config = dict(
    num_attention_heads=6,
    norm_eps=1e-05,
    rope_theta=10000.0,
    init_std_down=0.0,
    learning_rate=0.00129,
    beta2=0.98,
    final_lr_fraction=0.1,
)
MLP neurons of a small language model. Each row is named by its layer, matrix (gate and up: input weights; down: output weights) and neuron, and shows model dimensions 16-143. Each number is 128 + 24 x the weight over its row's rms, rounded and kept within 0 to 255. A neuron's up and down rows have the sign that makes its largest values positive.
After each neuron's rows, "fires after" lists the tokens most often just before its 100 highest values on Wikipedia text that the model never trained on. A number after a token or word is its count.

L8.gate213 [144 129 127 148 140 136 140 151 150 140 168 104 125  95  82 120 117 126 173 111 182 112  91 136 109 150 117 124 170 134 101 131  98  83 128 114 136 138 121 129 145  95 146 102 168 146 129 123 116 132 135 130  95 154 119 164 133 122 112 128 143 118 109  96 122 142 149 166 119 134 123 113 120 200 149 180 157 129  66 111 136 143 103 169 147 106 133 104 127 137 139 134  76 119 161  98  62 117 156 114 119 153 119 144 135 122  81 123  86 148 135 140 101 127 131 105 147 146 173 102  85  82 106  90 123 144 154 139]
L8.up213 [ 96  97 110 150 169 149 121 120 150 120 174 124 141  90 149 151  81  99 155 124 124 106 140 118  71 136 150 116 150 197 107 119 104 158 132 116 129 138  83 154 129 106 165 122 139 148 120 153 100 118 194  91 147 129 134 140 149 153  96 138 131 136 140 166 109 136 174 144 114 124 143 106  78 117 125 174 151  90 131 114 120 131 114 155  91 123  92 110  84 137  84 137 111 152 123 114 141 139 140 145 126 110 116 151 110 139 134 120 116 139 131 118 141 129 119 145 148 113 155 133  69  98 129 106 109 135 141 138]
L8.down213 [124 141 123 168 163 157 107 111 178 187 111 142  98 105 136  99 120 102 112 129 110 165 159 120  88 146 122 140 164 160 119 132 142 176 153 127 118 113 112 103 163 157 137 135  96  99 128 158 154 134 137 143 142 114 127 155 136 146 112 154  98 156 174 124 123 115 138 146 155 103 125 107 109 148 164 133 141 141 167 131 127 174 128 140 113 119 118 111  96 129 102 175 143 142 139 115 155 156 132 143 132  81 181  95 150  96 123  97  89 111 123 147 115 125 126 144 153 126 105 155 127 129 127 130 120 169 192  92]
fires after: "D" 19, "B" 17, "==" 10, "Ar" 8, "O" 6

L7.gate481 [108 157 109 169  85 141 120 110 117 107 148 130 126 126 121 123 132 157  70 175 125 132 160 154 155 147 136 152 160 117 143 157 116  80 106 113 160 132 129 129  94 120 149 135 107 140 103 121 126 165 149 116 128  85 171  72 101 140 126 141 142 157  73 126 177 153  96 108 124 145 125 119 133 109 101 122 159 118 161 136 126 125 132  97 120 164 100 117 140 165 101 114 158 147 163 143 136  85  90 140 123 105 134 150 113 125 144 116 107 130 120 116 177 140  99 144 182  78 147 113 160 165 146 112 134 124  77 140]
L7.up481 [181  70 136 113 158 130 129 118 113 132 131 118  65 133 120 126 188 134 147  60 171 128 139 142 140 114 162 126 151 149 132 164 146 157  98 156  99 103 166 132 119 124 175 124 148 130  96 136 153 112 158  76 136 171 113 106 127 145 167 138 100 137 122 113 135 135 130 139 111 100 152  94 105 131 152 128 135 129  80 113  98  94 107  86  78 111 136 165 141 113 107 122 147 147 115 110 112 144 119 105 125  99 125 111  85  97  92 109 132 102 128 166 105 124 100 161 126 128 106 125 139 144 140 144 173  88 133 125]
L7.down481 [107 173 159 148 146 144 160 145 121 120 143 145 172 117 137 155 128 116 117 153 103 149 109  95 156 111 116 140  96 125  99 106 122 101 115 127 146 142 106 151 142 147 114 134 121 135 124 108  85 132 118 112 126 117 127 121 125 132 130 131 119 117 121 140 119 110 134 122 116 119 120 149 102 138 112 125 174 128 193 154 125  76 168 143 208 113 157 125  93 169 145 140 100 138 132 128 157 154 131 130 120 159 157 118 164 113 121 110 135 181 113 133 134  97 157  96 115 145 130 122 110  98 136 113 105 138 158 132]
fires after: ". " 20, "\n\n" 17, ", " 13, "Un" 10, "\n" 5

L5.gate96 [ 86 142 145 115 105  73 134 118 139 101 102 142 117 120 131 141 120 118 151 130 117 163  96 176 127 162 123 119  78 127 124 119 167 165 183 136 136 164 152 121 109 137 137 109 126 142 119 152 110 139 168 134 130  89 117 147 111 136 149 160 150 104 118  62 109 136 130 170 114 125 159 127 139 109 168 156 106 141 137 145 111 130 157 101 124 133 119 116 128 136 127 130 163  93 124  91 148  98 129  67 158 145 218 148  99 112 150  86 122 139  97 127  80 139  66  95 159 120 118 121 110 124  90 104 110 131 131 136]
L5.up96 [118  96 129 110 129 132 136 116 114 120 121 143 103 128 126 111 125 152 109 116 176 131  85 154 105 162 110 137 105 135 100 111 168 169 164 128 144  77  79 104 117 116 132 153 148 111 130 161 140 133 166 143  88 121  88 136  96 118 123 143 117 119  88 136 129 147 119 149 129 195 177 105 109 102  95 141 112 103  81 134 109 115 146  80 109 139 129 151 113 118 143 111 149 107 149 135 116 141 136 114 131 126 170 134 134 144 132 140 131 121 113 128 156 121 131 109 132 145  82  92 136 154 118 112  99 106 105 100]
L5.down96 [134 113 125 141 121 144 107 144 136 127 144 118 140 127 122 153 146 120 123 112 124 120 120 114 103 126 140 141 150 145  95 139 120 139 135 106 122 120 140 121 151 134 167 114 159 108 139 127 123 100 119 131 116 158 112 112 134 133 117  91 114 141 126 150 142  85  82 145 141 113 126 111 102 139 103 138 113 125 168 138 170 178  98 111 120 131 125 148 157 130 135 106 111 102 115 132  95 137 150 159  79  92  76 159 137 118  99 130 112 164 164 149 115 106 138  99 138 125 113 112 110 130 141 161 166 119 158 135]
fires after: ", " 22, "|" 16, ". " 13, "\n\n" 5

L8.gate29 [119 139 150 123 112 120 151 130  95 159 114 138 135 135  91 132 144 158  98 113 196  85 104 104 151 130 134 111 163 142 127 137 111 118 127 130 123 140 122 160 190 135 128 112 152 140 158 134 134 155 104 101 173 180 111 149 126 123 132 172 107 127 108 152  96 149 116 117 140  86 123 117 122 132 148 174 162 165  83 133 167 124 158 116 108 127 132 151  90 103 102 174 153 103 108 144 162 110  92 179  84 143 143 111 118 163  93  95 113 115 121 143 151 121 154 110 121 170 141 134 146  98 102  98 141 106 129 191]
L8.up29 [148 143 119 115 132 103 137 148  99 122 138  96 195 103 201 121 190 108 132 163 116 136 177 131 142 164 168 115 128 121 129 109 135 163 156 139 152 157 161 118 132  99 141 121 124  98 126 184 150  89 141 131 127 129 149 123 147 140 115 128 130 179 154 106 151 103 128 172 125 126 133 146 145 141 132 132 143 119 132 119 133 131 103 132 121  92  76  91 107 137 123 101 134 115 100 171 115 113  92 122 179 134 133 167 141 166 112 103 146 142 168  80 135 115  99 114 101 117 157 107 137 103 114  66 117 155 146 143]
L8.down29 [148 142 157 133 154 166 100 133 124 131 147 164 120 107 102 143 114 141 114  75 155 113  89 155 131 139 148  82 151 118 131 176 133 158 127 167  99  57 133 172 125 146 140 127 160 143 113 113 129 124  90 128 141 128 110 128 145 155 140 119  99 150 140 166 150 105  80 130 155 135 116  98 115 124  96 142 128 151 157 198 121 124 154 137 115 120 149 136  68 115 129 134 133 126 138  95 117 132 105 137 132 111 122 116 121 144 154 111 129 151 114 119 145 121 141  94 133 122  94 157 123  82 118 144 176 109  93 108]
fires after: "R" 27, "F" 23, "S" 15, "G" 12, "L" 5

L8.gate77 [122  80 157 129 143 170 134  96 149 138 109 123 148  97 127 112 160 101 103 124 159 103 148 120 107 131 117 130 113 100 108 126 101 149 129 157  94 141  85 109 113 112 151 146 138 136 133  77 111 123 130 145 140 157 142 138 142 139 101 128 132 141  83  93 164 132 124 110 135  78 167 126 121 113 141 118 154 131 131 130 128 132 133 166 126 147 133 105 129 133 141 123 118 131 103 102 110 119 130 112 124 119 157 121 127 148 113 129 161 129 145 124 189 121  87 189 118 108 162 190  67 146  75 103 107 149  95 144]
L8.up77 [161 151 132 132 129 137 133 126 152 120 113 170 131 120 171 172 177  67 108 169 145 124 145 120 117 106 169 115 120 147 118 190 146 103 167 108 102 132 103 117 110 114 102 149 142 142 127 128 131 147 116 137 148 128 144 150 140 108  98 134 125 129 104 112 117 109  70 120 103 116 142 125 153 128 150 155 122 156 108 136 164 109 147  95 119  97 131  78 139 123 115 138 118 130 122 112 123 142 113 100 147  69 111 150 151 105 128 141 110 104 124 144 136 101 161  69 117 105 131  84 118 128 116 120 160 126  94  91]
L8.down77 [132 115 132 132 132 114 131 133 129 127 129  96 146 143  83 119 131 139 135 117 121  89 115 156 101 145  99 142  99 133 160 126 170 163  83 151 137 164 185 125 127 127 164 129 126 113 136 135 177 139 123 138  97  77 110  87 167 126 155  90 133 121 143 183 109 120 108 134 127 181 135 121 116 153 108 131 130  83 154 152 112 166 143 127 146 151  97 135 129 107 167 127 139 113 179 169 127 130 128 146 105 170 134 141 174 163 114 129 163 141 143 108  96 155  98 124 145 106 115 138 140 146 170 114 166  79 159 141]
fires after: "V" 11, "t" 10, "p" 8, "T" 8, "c" 8, "B" 8

L8.gate25 [116 116 150 135 100 143 160 137 111 141 108 138 139 134 121 138 103 124 151 113 168 129 136 133 105 118 103 131 120 109 143 133 122 133 112 148 148 137  94 145  90 116 140 121 147 112 117 166 109 148 177 100 117 140 142 124 100 152 104 127 135 182  86 114 172 173 127 152 141 170 105 153 124 115 125 145 165 177 114 117 130 137 130 113 128  84 141  66 153 124  65 147 109 156 107 115 138  88 149 136 155 145  85 145 131 131 101 105 105 169 100 163 103 117  84 138 126 139 156 134 125 163 108 124 111 134 125 154]
L8.up25 [118 109 118 106 123 107 127 140  81 109 138 127 120 144 129 136 105  99 151 139  62  99 111 118 123 135 125 148 117 151 162 126 143 158 202 116 132 116 118 140 106 110 104 133 110 121 118 178 123 133 162  95 130 153 127  96 117 169 141 109 114 155 105 127 112 157 112 141 130 140 114 158 142 127  79 123 137 137 131 141 135 116 132 103 131 127 143 140 182  96  64 124 114 144 145 163 126 109  99 107 155 125 138 137 120 111  92 146 163 119 153 185 121 122 100 128 126 106 141 127 189 162 132 139 163 151 142 117]
L8.down25 [124 145 123 114  89 117 136 123 162 102 120 133 140 128 157 102 133 128 107 162 107 134 155 111 180 147 158 134 139 160 156  96  97 102  99 127 162 118  98 145 116 132 125  96 119 119 151  79 154 125 113 138 118  84  99 109 115 149 148 112 165 173 107  90 116 109 135 128 123 108 152 118 151 144 101 143 146 126 115 116 125 115 120 140  97 146 112 118  95  86 155 133 158 154 100 104 107 126 126 143 161 111 131 111 163 133 123 158 115 133 142  91 154 118 162  87 134  94 102 139  85  90 148 137 102  85 112 159]
fires after: "m" 20, "spe" 9, "M" 9, "od" 7, "^{" 5, "\n\n" 4

L8.gate100 [153 124 140  85 128 142 145 149 112 126 128 105 130 143 160 146 136 136 165 116 170 126 169 153 117 115 154 100 105 133 151 117 100 111 144  70 105 155 144  95 127 158 158 126 164 120 155 126 104 144  96 112  99 162 152 126 160 129 121 120 120 128 141  95 127 124 133 141 104 106 151 101  92 158 124 154 109 163 133 129 116 165 129 150 122 151 130  98  87 132 117 163 111  79 166 109  79 134  94 114 128 147 158 118 120 165 109  86 117 159 168 132 158 104 120 138  98 112 134 140  52 119 120 121  99 137 155 116]
L8.up100 [153 177 154 134 167 120 129  99 113 117 119 148 158  60  91 125 148 103 174 137 148 166 135  92 111 136 115 122 127 140  56 149 134 117 144 144 105 141 156 139 138 114 166 128 134 211 131 138 164 144 128  98 138 120 151 116 111 146 132  92 148 157 133 113 140 119 113 142 148 142 133 129 155 152  74 157  84 117  85  93  78 114 138 125 150 117 148 162 151  98 136 116 147 138 121 160 178 145 145 102 144 111 157 147 147  88  86 136  81 149 107  88 121 117 149 133 127 119 155 130  86 118 109 137 160 143 128 129]
L8.down100 [124 104 132  83 108 139 143 106 110 136 142 103 153 157 142 174 119 125 124  98 144 109 157 152 162 109 168 115  99 152 140  95 131 103 186 137 140 105 157 100  99 132 176 126 114 138 125 142 161 166 107 117 114 117 142 128 157 120 164 107 112 135 139 100 140 140 174 149 169 135 152  94 152 190  99 178 118 162 117 133 100 175 103 132 125 102 139 102 150 143 137 138 147  88 103 157 123 150 159 119 140 156 161 160 133 136 117 109 115 156 167 148 107 121 116 127 153  75 121 137 112 154 147 117 173 123 125 151]
fires after: "B" 18, "f" 16, "F" 14, "V" 13, "P" 11, "C" 6

L9.gate58 [128 120 125 129 114 155 106 110 113 131 121 170 132 122 143  78 151 138 109 162 153 126 120 121 107 128 157  92 135 142 132 149 141 159 145 172 107 112 126 125 105 176 131 160 164 145 110 124 153 179 120 111 174 137 149  98 107 101 137 127 134 103 152 155 133 159 188 124 122 156 165 121 124 112 108 152 135 146 140 119 129 159 124  99 153 147 148 104 137 128 149  93 142 104 134 133 146 156 176 137 167 125 156 111  78 114 103 162 121 137 127 128 128 129 120 131 102 122 166  85  86 111 127 129 109 123 150 134]
L9.up58 [125 111 114 171 118 156 125 109 137 106 109 131  81 166 100 101 129 112  94 156 153  95  85 149 140 108 120  97 136 146 153  96 153 112 119 131 151 130 113 135 119  98 109 141 109 136  98 146 139 131 173 128 123 114 135  79  85 107  86 108 119 118 101 152 136 130 152 122 130 113 142 111 129 141 113 123 173 121 124 162 126 119 101 134 140 113 171 110 126 106  87 169 136 142  76 151  93  87 160 137 144 113 119 100  90 140 119 166 172 109 150 142 153 146 142 144 131 163 131 113 126 114 142  81  95 108  91 168]
L9.down58 [109 135 136 112 121 147 113 164 150 125 158  97 172 147 125 129 142 157 139 137 125 119 154 120 141 127  96 154  89 158  86 116 155 135 139 117 119 144 121 137  86 126  97 126 123 160 137 122  96 108 110  90 119 103 132 108 111  93 136 102 118 126 134 128 115 145 101 150 111 105 120 108  84 132 129 136 156 154 143 132 137 120 149  88 134 128 170 117 112 112 156 113 134 159 131 125 149 140 108 137 134 100 138 152 184 124 162 132 116 156 136 102  89 102 137  95 142  84 127 141 167 101 135 114 164 143  95 136]
fires after: "d" 22, "n" 10, "is " 9, "h" 6, "D" 5

L9.gate472 [137 128 104 136 102 106 143  94 100 157 107 133 144 123 146 149 144 144 131 136 159  98 146 120 136  94 149 143 137  88 166 129 164 154 130 138 148  95 130 156 155  96 145 177 145 142 163 115 155  33 100  83 153 121 120 179 114  84 125 154 147  99 128  92 128 134 115 158 140 131 137 127 124 167 138  89 141 132 131 145 120 142 121 121 145 141 127  67 102 130 109 115 135 153 129 143  95 142 148  99 118 174 133 150 115 179 155 137 144 107 119 146 156 134 122 142 170 130 106 114 101  76  92 123 124 118 150 100]
L9.up472 [121 102 125 126 119 151 122 148 156 128 144  99 116  86 173 132 157 100 191 138 120 148 116 145 137 134 149  99 125 137 102 150 144 157 148 107  93 127 171 141 141  89 140  86 175 139 113  84 125 156 107 104 189 152 118 135 154  79 170 151 108 125 134 100 114 126 145 121 116  99 111 148 136 144 121 128 150 143 113 150 106 124 123 138 165 128 115 170 122  84 148 116 148 100 142 115 115 143 132 159 120 141  62 102 122 121 113  96 120 151 112 105 143 150  83 132 130 112 128  91  99 113 102 149 138 147  84 164]
L9.down472 [104 115 144 145 133  69 126 100 162 110  88 114 124 163 153 121 110 125 117 110 126  86 115  87 156 114 137 121 117 121 152 145 132 167 101 141 126 116 140 129 131 159  99 125  88 132 169 144 158 137 192 140  99 124 112 119 130 136 116  68 132 147 147 156 147  97 135 170 141 155 159 147 122 103 152  80 121 117 104 134 131 134 130 168 150 142 135  94 122 120  87 116 118 150 146 125 133 126 131  86 150 140 134 130 119 145 168 149 126  99 135 120 115 132 159 129 163 154 137 152 138 134 140 121  84  96 143 115]
fires after: "b" 26, "v" 13, "B" 11, "p" 9, "t" 9, "D" 7

L3.gate36 [129 122 131  99 149 141 178 108  74 120 114 108 132 120 121 134 112 135 176 123  91  75  99 131 105 154 144 121  74 130 106 122 143 135 184 122  88 169 130 108 112 154 109 141 150 156 115 118 134 132 123 139 141  85 136 152 100 179 161 132 150 146 146 102 129 134 156  88 167 146 120  84 129 129  77 122 139 155 152 183 145 139 137 124 127  93 120 107  86 102 117 149 100 136 156 116 143  91 149 106 143 110 101 123 157  83  96 121  98 130 131 152  79 115 100 129 182 108 150 128 121 125  97 139 147 119  92 170]
L3.up36 [122 137 125 112 140 138 169 114  80 124 130  99 128 119 116 127 101 129 163 128 104  78  97 134 102 149 130 125  76 122 117 123 137 133 169 129  89 165 136 110 116 146 105 130 137 148 118 112 128 126 125 144 143 100 137 153  96 196 144 121 144 140 123 110 136 130 148  84 165 157 130 100 116 116  84 107 164 153 153 189 152 137 142 125 119  86 119 122  60  98 127 156 100 138 148 107 141  88 131 111 149 112  85 114 156  78  91 119 101 115 130 148  81 107 105 117 182 106 129 127 128 146 106 140 137 130  82 169]
L3.down36 [ 77 144 131 128 144 140 165 111 103 165 112 117 161 130 142 137 131 134 142 125 132 125 147 159 124 122 151 139  88  83 118 178 116 145 133 130 124 163 123  87 113 138 122 133 137 119 114 133 124 143 135 137 170 105 159 157  97 154 145 117 136 127 137 115 146 161 146  75 143 145 111 121 122 127 105  97 162 152 160 141 124 143 144 119 129 115 124 122  75 139 150 122 130 146  97 141 130  99 131 108 136  95 143 141 169 128 111 126  90  99 139 151 115 123 130 129 142 102 102 137 119 134 122 130 155 122 110 165]
fires after: "\n\n" 73, "s" 4, "season" 4, "\n" 4

L7.gate459 [114 122 110 128  80 158 107  80  77 132  96 142 166 105 141  76 184 154 167 120 137 115  99 102 138 106 163 146  89 131 106 118 153 122 159 119 106 156 110 128 115 132 102 106 136 173 111 151  96 148 132 137 128 129 149 117 116 134 118 149 114 153  55  81 143 144 158 144 141 126 131 126  90 139 117 120 140 115 108 160 127 127 141  93 141 129  52 123 164 137  96 158  92 116 111 150 143  95 101  91 127 123 179 148 103 114 106  67  88 130 131 117  63 127  89 149 112 134 122 140 129 158 166 110 141 122 117 105]
L7.up459 [129 171 135 125  91 142 148 113  98 126 117 165 122 115 152  92 147 140 160  97 156  87 115 150 128 140 185 117 117 136 110 107 124 109 161 110  96  82 122 117 129 154 106  99 147 117  95 122 126 152 125 151 106  89 140  78 127 169 140 126  98 187  89 130 135 108 127 129 139 134 165 123 101 189 136 119 167 133  90 145 121 130 102 102 162 135 116 143 148 128  96 121  80 141 123  89  86 145  89 111 139 143 120 136 128 112 129 133  75 117 164 164 101 119  67 140  89 136 118 122 113 149 150 163 130 115 110 135]
L7.down459 [110 145 120 127 149 172 129 125 100 113 123 146 130  79 137 107 150 148 130 132 129  73 132 121 161 139 132 153  94 105 116 130 119 122 144 119 126 114 156 143 109 132 101 156 118 149 124 137 115 114 103 124 124 135 135 130 112 142 112 148 119 180  78  97 113 112 122 103 131 124 106 146 108 152 102 149 130 125  87 139 144 122 109 125 154 131 124 149 108 128 137 129  80 106 141 130 107 147 100 143 119 136 119 130 123 115 117 126 109 114 123 156 119 118 143 154 140 141 106 110 117 116 174 170 162  94  88 149]
fires after: "\n\n" 49, "\n" 14, "$" 4

L8.gate391 [150 102  91 127 137 152 121 147 158 131 157 142 142 124 141 116  82 105 151 121 133 140 132 119 140 172 135  63  88 147 131 161 102 152 113 108 119 109 116 108 101 164 118 101 149 151 109  81 148 143 127 114 176 180 163 140 128 121 151 169 108 128 116  89 123 121 154 129 105 123 118 129 134 143 103 123 125 141 110 157 133 159 185 131 115 134 142  75  94 116 142 128 134  94 128 144 151 157  96 180 118  99 166 111 109 149 121 115  84 151 121 121 137 143  82  76 128 157 136  81  82 100  90 118 118 120  83 150]
L8.up391 [125  77 131  98 106 143 100 160 117 114 127 144  88 114 146 123 110 134 132 141 179 115 122 122 148 135 144 144 143  80  80 140 140 164 158  99 178 114 125 117 148 136 104 109 108 117 112 127 136 138 139 137 124 138 123 144 161 139 120 103 174 114 143 144 102 131 125 123 117 148 171 119 137 194 128 166 129 148 104 125 115 127 128 111 144 133 119 156 122 168 102 151 112 157 185 132 125 141 120 165  75 140 115 105 127 121 166 151 103 157 147 138 121 148 144 168 115 102 154 143 105 169  96 118 117 141 158 129]
L8.down391 [166 113 101 106 157  91 120 144 115 169 122 138  72 152 108 131 136 153  94 142 113 156  80 116 105  78 134 132 132 124 130 137 110 118  74 122 131 130 132 113 161 117 105  72 141 131 122 147 158 153 153 142 150 122 133 151 122 129 130 161 196 124 125 111 119 125 146 104  82 141 162 108 124 167 178 106  93 147 100  88 139 150 134 131  87 139 118 103 129 125  89 170 127 108 119 146  88 112 125 127 111 120 145 183 163 116 117 164 150 138 121 153 132 123 127 132 105 152 115 184 112 115 114 120 112 113 135 125]
fires after: "B" 34, "D" 29, "L" 16, "d" 7, "C" 6, "R" 5

L8.gate485 [153 132 178 132 105 142 159 112 110 144 156  99 166 128 106 139 171 108 122 111 175 117 114 143  65 114 120 135 149 118 136 142 118 110 151 105 134 119 133 104 130 130 121 139 143 124 138 105 122 155 145 127 122 116 149  89 111 131 109 123 130 156 148  94  84 134 108 101 109 123 186 123 163 123 120  74 114 130 100 127 159 125 143 168 116 117 112  90 156 107 161 128 122 130 132 170  68 124 146 116 135 110 106 136 122 177  84  98 126 106 166 120 135 135  82 151 160 131 150 100 119 158  96 111 128 120 164 127]
L8.up485 [164 117 128 153 132 129 111 131 112 122 155 130 148 113 129 128  99 121 114  93 136 142  99  95 161 141 147 133  72 138 124 123 120 152 149 145 138 133 108 118 161 168 109 122 110 153 105 132 124  74 125 136 158 134 144 119 118 143 137  97 127 152 151 138 125  85 136 132 132 156 151 158 128  96 135 149 113 170 106  96  76 180 101 171 171 159 133  92 105 146 131 147 136 174 158  95 111 106 122 143 116 137 112 131  99 164 161 137  86 131  89 114 152 116 164 103 110 109 137 145  80  94 140  89 149 137  91 104]
L8.down485 [ 97 114 153 190 125  96 131 150 164 113 118 140 108 158 139 134 160 132 121 180 143 123  91 160 103  72 133 144 150 121 114 132 135 120 134 112 162 143 117 134  93 161 119 152 151  96 108 108 145 136 127 142  97 111 125 110 150 103 132 111 155 137 172 135 118 130 111 114 120 119 120 146 113 160 149  92 120 135  85 155 141  78 121 172 102 126 131 107 100 150 144 110 110 138 128 139 118 152 131 151 117 132  79 182 135 178 110 121 162 138 136 103  99 166  96 161 125 122 134  99 151 101 108 149  92 118 122 150]
fires after: "T" 18, "D" 16, "N" 11, "t" 9, "v" 8, "i" 5

L8.gate56 [182  70 109 154 128 154 133 125 172 128 160 140 128 111 138  79 125 152  66 135 103 114 147 149 121 163 131 135 212 150 142 131 137 136 117 118 136 133 163 119 142  97  87 132 152 171 111 104 153 104 135 144 142 113 150 144 162 149 131 104 115 176 146 120 108 117 140 131 124 173 130 125  91  76 111  86 166 113 103 110 134 146 122 111 112 118  96  82 142 148  89 137 119 149 160 142 131 143 136 138 114  90 114  96 160 165 134 175 105 126 146 142 117 122 118  98 119 128 153 138  96 137 119 114 123 137 122 109]
L8.up56 [133 108 143 118 130 118 117 137 110 102 148 107  76 133  84 165 163 143 112 164 117 112  89 156  81  97 153 134 100 143 144 100 134 143 119 149 139 103 157 111  85 172 141 140 109  90  83 129 127 110 132 131 105 130  91 152 129 122 115 146 161 142 101 183  96 135 120 135 123 134 147 151 125 151 129 145 101 108 106 118 145 109 145 138 132 100 106 148  79 123 120 151 145 128 109 172  62 136 153 142 164 118  73 137  94 112 105 110 141 150 103 161 147 148 124 132 143 124 148 144 105 121 175  88 142 110 117 168]
L8.down56 [119 173 154  96 138 124 119 136 133 135 156 145 154 136 154 138  76 113 111  88 122 144 147 113 151 113 140 143 147 168 145 185 124 146 137 118  59 131  95 123 149 110 161 163 131 116  46 139  97 167 115 124 120 110 131 119  80 125 130 113 189 133 105 147 109 142 150  86 109  75 154  93 128  84 134 117 144 116 156 130 115 124 118 128 110 149 130 114 132 130 128  85 143 111 112 155 108 122 119 122 131 118 126  95 103 166 116 129 126 117 116 133 139 128 105 115 101 157 160 133 144 100 153 116 122 119 157 142]
fires after: "n" 20, "e" 20, "E" 9, "Be" 8, "D" 8

L8.gate34 [106 135 179 139 104 120 123 121  97 171 106 141 124 124 138 112 106 194 133 106 180  99 104 128 107 146 144 173 129 114 139 115 145  85 146 132  98  98 113 116 123 155  95  90 115  89 155 117 114 114 157 123  84 116  98  93 101 117 119 135  98 108 121 122 120 130 129 102 126 134 137 151 108 129 118  83 175 177 166 100  97 130 153  76 100 159 169 136 147 118  91 134 129 133 116 160 135 137 137 155 115 121 173  63 134 148 130 127 141 105 157 139 151 105 122 135 127 144 119 137 113 115 160 170 129 124  93 141]
L8.up34 [152 126 165 126 102 106 129 143 124 144 145 133  97 135 131  99  91 142 129 155 172 161  73 136 144 136 112 137 153  99 124 115 131 125 144 116 148 128 141 139 135 118 154 123 146 122  91 127 105 137 112 150  92 142 120 138 170 116 116 129 129 151 117 117 133 125 145 151 144 184 123 177 144 116 122 131 170 105 104  78 131 139 116 158 131 137 120 125 148 155 132  75 152 128 119 108  95 185 127 146 114 112 119 168 109 138  91  97 103 142 128 134 106 107  86 143  98  75 147 116 100  78  95 107 168  97 146 114]
L8.down34 [137 117 120 115 148 152 128  56 102 114 104 140 153 127 104 155 145 114 155  96  86 118 125  78  95  92 140 163 118 139 122 174 134 101 119 140 156 114 117 165  90 136 126 116 113  94 168 134 121 125 144 108 100 126 147 127 124 139 167 121 146 140 137 122 107 141 145 113 112 126 110 121 120 173 100 125 106 172 109 172 116 134 154 146 136 132 138 116  94 111 139 173 136 142 138 135 137 129 124 135 149 136 134 100 158 113 172 136 146 146 165 128 183 141 132 128 148 170 125 140 128 161 148 123 106 179 154 141]
fires after: "th" 27, "Th" 14, "W" 8, "m" 7, "t" 5, "und" 5

L7.gate449 [142 176 131 123  99 109 103 115 108 115 120 101 132 116 111 129 118 119 112 131 142 118 143  91 152 144 140  76 149 136 136 136 154 177 130 154 135 114 144  80 171 131 105 116 131 111  97 120 136 148 135 104 125 125 113 156 143 114 115 149 142 104 103 136 105 183  95 124 106  94 154 128 134 176 159 121  93 109  80 129 128 118 123  93 139 128 139 100 101 121 141 127  98 132 142 183 155 122 143 136 132 127 135 114 150 113 142 117 109 110 149 141 136 135  79 108 103 124 203 112  98 104 139  76 149  91 102 117]
L7.up449 [101  95 120 138 119  91 146 139 148 117 115 131 128 168 105 127 125 140 111 136 104 117 121 139 119 134 180 150 160 147 103 108 144 141 117 134 133 140 119 111 158 125 137 108 145 101  79 144 148  77 138  88 139 158 109 139 123 118 112 133 137 173 148 163 115 147 140 149 148  99 113 134 150 143 152 171 150 134  80 158 124 122  49  77 163 112 138 153  94 122 142 136 100 133 101 142 134 130 144 146 133 111 102 128 113 111 113  77 135 140 124 162 155 199  91 120 105 107 106 130 103 146 108 124 150 110  90 137]
L7.down449 [150 125 157 104 112 127 102 149 118 138 150 106 111 121 109 113 122 128 117 124 141 117 131 130 159 125  88 129 121 154 126 172 122 162 128 140 156  85 146  77 135 115 102 125 113 157 133 122 111 153 138  90 135 124  91 123 134 115 114 127 124  97  92 110  79 152  48 105 132 144 116 140 117 129 153 127 136 129 126 125 128  94 153 142 133 123 114 105 107 130 135 150 133 122 128 131 197 118  93 142  88 124 129 150 172 116 176 144 112 104 110 118 121 125 135 140 129 107 136 152 141 129 104 127 122 120 150 148]
fires after: "U" 24, "D" 15, "A" 6, "F" 6, "S" 6, "B" 4

L8.gate135 [125 127 124 172  65 134 153 139 125 147 137 123 111 128 149 151 128 148 143 153 193 162 108 163  84 132 143 117 135 110  90 105 132 143 143 115  99 117 141 117 146 156 172 105 133 143  97 131 128 111 139  95 138 157 172 120 133 165 141  90 143 154 147 103 122 126 140 113 193 167 139 127 155 113 155 113 149 137 118 134 106 128 138 108 137 110 128 167  86 136  78 122 158 135 174 166 110 162 106 176 109 104 123 108 107 138 137  86 131 130 159 124 128 120 107 102 144 163 121 117  87 103  84 129 130 125 158 151]
L8.up135 [109 183 154 112  99 124 146 128 127 127 120 144  99 115 126 136 139 197 161  89 109 128 135 145 137 121 138 132 123 106 186 109 127  89  96 157 131  93 122 142 147 133 133 130 143 103 122 106 139  97 151 146  98  93 119  86 151 132 158 121 143 122 118 155  84 128 103 124 141 132 146  83 119 130 159 164 175 138 126 116 140 131  98 120 150 127 166 200 151 142 104 139  94 149  82 136  81 116 128 157  95  97  97 126 101 138 116 138 111 150 126 148 126 129 131  93 169 105 135 145 111 114 139 133 148  93 140 110]
L8.down135 [157 133 100 111 151 101 117 124 140 103 117 118 132 145 142 129 124 115 145  77 132 147 166 113 157 148 111 132 186 122 120 139 101 116 138 122 129 114 112 101  84  78 144 102 135 124 142 163 103 155 141  98 134 182 114 112 179 151 101 125 138  94 135 145 175 114 131 168  91 133 148 108 148 102 110  97 165  89  90 153 134 122 133 153 148 128 140 135 105 121 129 107 136 135 164 140 115 142  86  99 149 153 156 138 183 103 140 107 147 133 180 142 127 108 137 136 119 150 118  96 117 133  88 106 148 140 136  85]
fires after: "N" 32, "M" 10, "m" 9, "Th" 8, "D" 7